MLP neurons of a small language model. Each row is named by its layer, matrix (up: input weights) and neuron, and shows model dimensions 160-223. Each number is 200 + 20 x the weight over its row's rms, rounded and kept within 0 to 999.
After each neuron's rows, "fires on" lists the tokens most often at its 100 highest values on Wikipedia text that the model never trained on.

L9.up330,226,212,206,194,219,222,230,213,172,177,200,180,229,195,208,204,175,216,212,188,179,179,186,209,195,182,182,236,214,201,186,199,180,180,192,187,203,189,217,231,232,210,217,221,192,221,241,198,171,200,205,249,194,216,196,192,191,185,203,175,181,167,214,194
fires on: " Na", " la", " La", " Fa", " de", "s"

L10.up440,207,204,170,199,183,222,172,210,216,189,168,186,200,206,190,182,193,227,216,197,202,186,219,194,153,179,191,171,201,149,200,198,209,229,240,191,215,208,228,193,196,174,232,217,184,244,171,193,201,223,212,207,158,198,194,204,190,187,213,214,223,237,232,182
fires on: " ", "8", "1", "2"

L9.up571,179,187,161,226,192,217,199,257,206,208,182,222,214,221,185,189,223,186,203,184,197,196,239,184,185,167,193,211,198,215,175,181,195,204,159,224,171,204,243,212,205,214,217,225,224,197,197,215,202,158,189,209,163,211,232,169,216,210,188,209,162,194,176,210
fires on: "us", "s", " Japanese"

L8.up456,208,212,220,211,170,202,193,230,228,202,211,202,211,197,207,242,208,151,203,175,183,219,148,178,180,223,206,173,218,220,189,157,197,190,213,170,234,213,175,169,235,218,222,206,193,218,239,199,189,208,217,186,199,177,203,168,199,199,215,193,210,189,228,217
fires on: " ", " the", " |", "–", "W", ","

L10.up150,187,187,220,216,234,210,180,243,161,173,175,206,201,218,215,175,202,221,218,151,195,171,184,237,195,189,204,211,235,195,180,191,212,220,237,194,188,247,224,224,168,210,203,207,195,218,171,227,222,191,198,203,168,170,188,190,165,204,207,175,181,225,181,140
fires on: " ", "S", " |", "ve"

L8.up836,174,222,213,177,195,213,213,176,180,143,205,187,203,187,212,222,210,214,201,181,175,195,212,184,223,175,188,235,206,166,183,189,189,204,215,190,201,220,231,242,206,230,152,198,163,222,208,197,176,200,199,188,197,197,194,158,237,202,189,190,200,169,243,219
fires on: "s", "ology", " assistance"

L10.up954,197,231,196,198,210,168,195,199,232,166,199,157,205,200,249,169,184,201,169,208,177,217,229,222,182,187,196,218,230,189,183,173,224,233,202,176,207,191,224,216,180,195,229,197,193,239,180,204,207,214,195,180,199,163,196,207,174,188,209,195,200,210,204,173
fires on: " ", " do"

L2.up575,196,196,221,206,207,213,236,219,205,200,181,213,204,208,219,200,208,238,188,172,140,210,210,199,203,207,189,206,177,208,193,203,216,203,189,170,218,183,264,212,198,222,182,210,192,191,182,213,173,181,192,215,183,197,238,159,170,211,197,192,203,206,257,203
fires on: "s", "st", " F", " points", "ft"

L10.up549,233,171,180,189,185,204,197,204,169,220,182,189,173,200,198,183,218,210,219,184,205,196,196,194,175,175,207,208,196,227,196,177,217,179,201,154,221,196,184,159,191,257,210,204,198,188,178,209,208,192,236,186,177,211,195,184,189,193,218,194,213,209,185,187
fires on: " |", ",", " the"

L8.up660,185,236,188,214,186,215,178,205,238,212,215,175,195,197,225,213,227,204,193,179,222,198,164,163,157,235,180,189,209,203,177,181,226,211,211,218,208,216,202,205,235,200,190,189,227,252,191,203,188,234,222,172,191,165,195,209,181,192,193,199,199,209,185,189
fires on: " ", " (", ",", "hi", "2", "1"

L8.up812,196,181,218,227,165,236,214,224,206,178,162,202,227,179,188,231,217,201,223,210,228,198,191,192,203,185,203,208,193,224,234,192,201,235,211,178,211,230,185,189,228,192,181,212,187,149,194,165,194,229,228,183,207,191,210,235,159,163,202,173,206,177,218,210
fires on: ".", " the", " was", "\n", "="

L10.up427,182,191,240,202,191,220,191,224,193,199,226,192,206,166,233,203,203,198,173,182,165,162,200,184,218,175,164,197,220,205,196,214,185,226,261,182,216,192,209,243,170,191,173,211,205,186,195,177,194,162,203,197,180,223,184,171,219,206,238,232,177,210,202,216
fires on: "s"

L9.up620,204,220,226,241,174,173,169,219,194,170,188,207,263,219,212,183,199,208,194,185,159,205,203,225,194,205,174,180,213,183,204,181,194,190,209,173,228,240,203,206,168,205,189,176,193,203,167,187,210,185,201,189,170,176,227,200,183,217,199,189,206,198,185,156
fires on: " ", " Bishop"

L9.up578,188,216,194,217,213,209,207,222,228,211,173,162,171,192,203,181,187,201,221,212,192,189,192,217,220,204,187,225,210,175,213,204,191,214,214,198,181,211,237,259,140,194,207,219,228,207,161,232,199,243,194,159,196,192,193,185,201,214,213,185,163,173,201,202
fires on: " ", "0", "2", "A", "3"

L10.up719,181,190,171,182,180,182,178,186,212,174,189,184,239,199,174,211,188,170,205,202,211,227,221,223,190,185,244,225,219,196,219,178,205,203,204,203,192,180,219,188,218,168,233,205,187,232,199,186,217,206,204,221,214,198,221,181,187,210,227,207,198,212,204,150
fires on: "-", "mo", "bo", " ", "g", "tic"

L6.up893,180,246,229,213,207,224,214,218,205,198,167,185,195,206,170,188,215,179,219,199,206,159,206,172,197,173,226,160,212,194,195,153,186,201,209,217,174,192,189,221,207,199,214,219,196,200,212,202,210,190,201,192,174,202,218,196,186,204,195,232,185,167,160,154
fires on: "s", " its", "cu", " |"

L6.up917,209,193,216,206,182,227,187,221,212,202,183,190,223,203,197,198,235,233,186,192,223,224,162,237,163,193,213,200,182,216,212,198,208,195,160,198,205,224,163,204,196,201,232,156,157,186,211,213,188,182,239,182,173,227,212,210,181,185,209,222,224,187,180,215
fires on: " |", "\n", " the", " as"